{
  "num_hidden_layers": 15,
  "num_attention_heads": 4,
  "head_dim": 64,
  "rope_theta": 10000.0,
  "init": "uniform",
  "init_std_qkv": 0.028,
  "init_std_o": 0.00511,
  "init_std_down": 0.00308,
  "optimizer": "muon_variant",
  "beta1": 0.93,
  "decay_shape": "linear",
  "max_seq_len": 1024,
  "max_steps": 7859
}
MLP neurons of a small language model. Each row is named by its layer, matrix (down: output weights) and neuron, and shows model dimensions 0-95. Each number is 200 + 30 x the weight over its row's rms, rounded and kept within 0 to 999. A neuron's up and down rows have the sign that makes its largest values positive.
After each neuron's rows, "raises" lists the tokens whose logits its output raises most directly, leaving later layers aside.

L2.down200,228,221,187,192,190,249,145,221,235,209,230,264,190,184,180,193,220,150,178,143,193,180,190,207,162,226,192,174,224,250,199,209,243,215,183,153,256,190,198,216,230,216,269,197,122,239,198,188,191,140,203,205,208,188,196,170,207,244,201,186,223,222,148,134,253,223,163,195,216,229,175,207,194,171,232,187,231,166,192,274,232,201,208,218,184,128,191,196,204,182,209,259,152,173,195,163
raises: "ief", "ile", "ange", "annel", "ind"

L11.down603,167,217,168,190,148,172,221,233,244,232,174,198,173,194,211,192,235,215,229,220,154,205,182,217,182,222,162,228,214,174,175,187,195,196,199,167,196,168,191,183,180,217,209,180,230,185,242,147,196,226,173,177,154,213,231,185,206,241,222,245,214,229,220,206,198,180,143,214,213,173,159,259,191,204,234,155,211,248,272,230,214,203,204,217,206,138,163,197,211,268,177,234,176,193,175,220
raises: "ts", "ted", "te", "ts.", "ter"

L11.down302,190,196,178,219,236,181,224,176,190,144,224,179,257,211,161,131,217,191,209,248,148,169,173,182,177,279,206,223,196,205,210,285,221,235,222,183,241,232,201,193,232,224,137,157,161,161,216,184,241,167,212,260,206,169,244,172,236,197,184,185,188,170,153,179,210,160,193,141,188,216,198,209,208,202,225,209,228,162,228,213,225,220,210,239,160,192,154,235,240,210,173,187,150,152,162,184
raises: "ed to", "ed to be", "ed", "ed from", "ited"

L3.down670,147,209,183,229,201,209,217,205,218,163,192,168,187,180,177,194,157,196,201,226,194,201,221,214,204,180,162,155,233,239,235,194,217,135,301,192,220,243,237,206,244,244,227,182,199,206,197,190,221,211,164,216,190,230,223,177,221,184,219,200,184,208,239,171,164,219,191,143,161,135,181,214,197,179,186,220,225,223,230,175,176,204,233,189,187,189,228,202,241,185,216,190,252,208,182,216
raises: "ray", "r", "ren", "ring", "ents"

L10.down398,208,214,161,219,227,165,196,234,159,228,221,236,188,143,165,165,192,205,235,222,196,214,174,169,230,204,208,142,210,200,223,233,240,194,202,238,171,167,163,158,160,240,161,193,212,195,232,229,188,193,189,165,142,147,201,190,184,259,226,127,253,263,232,184,175,219,169,159,205,222,239,169,177,199,194,184,223,228,220,231,211,151,160,197,204,179,216,206,196,200,236,198,220,200,194,227
raises: "ality", "al", "al.", "al,", "ues"

L3.down173,187,176,206,178,160,150,235,197,168,262,220,203,221,156,195,250,167,192,230,174,162,195,209,199,220,161,155,209,201,183,141,189,191,196,214,234,158,179,242,183,241,226,207,177,221,226,235,239,186,228,248,189,222,200,249,165,183,141,196,179,245,113,220,194,176,212,213,236,209,175,157,220,198,182,194,139,217,220,221,200,209,196,233,211,228,171,229,162,186,190,242,204,138,212,195,208
raises: "): ", "), ", " as ", "):", ") "

L10.down477,192,131,177,237,206,168,138,149,231,167,173,241,142,214,160,175,191,206,182,194,172,242,201,162,188,192,179,202,230,166,153,205,186,194,142,144,181,181,193,200,163,203,197,187,131,212,145,198,207,252,238,193,189,230,171,231,202,178,211,236,207,188,245,193,178,212,125,204,226,199,216,206,207,209,216,209,185,166,217,186,226,187,242,263,180,237,206,130,239,155,221,201,255,197,176,202
raises: "ural", "ion", "ure", "ures", "ion of"

L11.down104,216,209,246,172,208,236,214,159,226,157,216,165,178,231,221,226,202,225,227,149,198,201,230,187,228,205,186,249,151,185,224,203,232,192,225,248,207,165,179,212,190,207,178,181,229,232,217,213,195,167,204,240,202,229,179,209,178,213,286,217,104,206,167,194,176,158,190,183,198,242,127,195,263,175,189,256,178,166,246,182,221,177,168,201,161,163,175,174,146,265,218,218,221,184,174,157
raises: "ky", "k", "ks", "ki", "kh"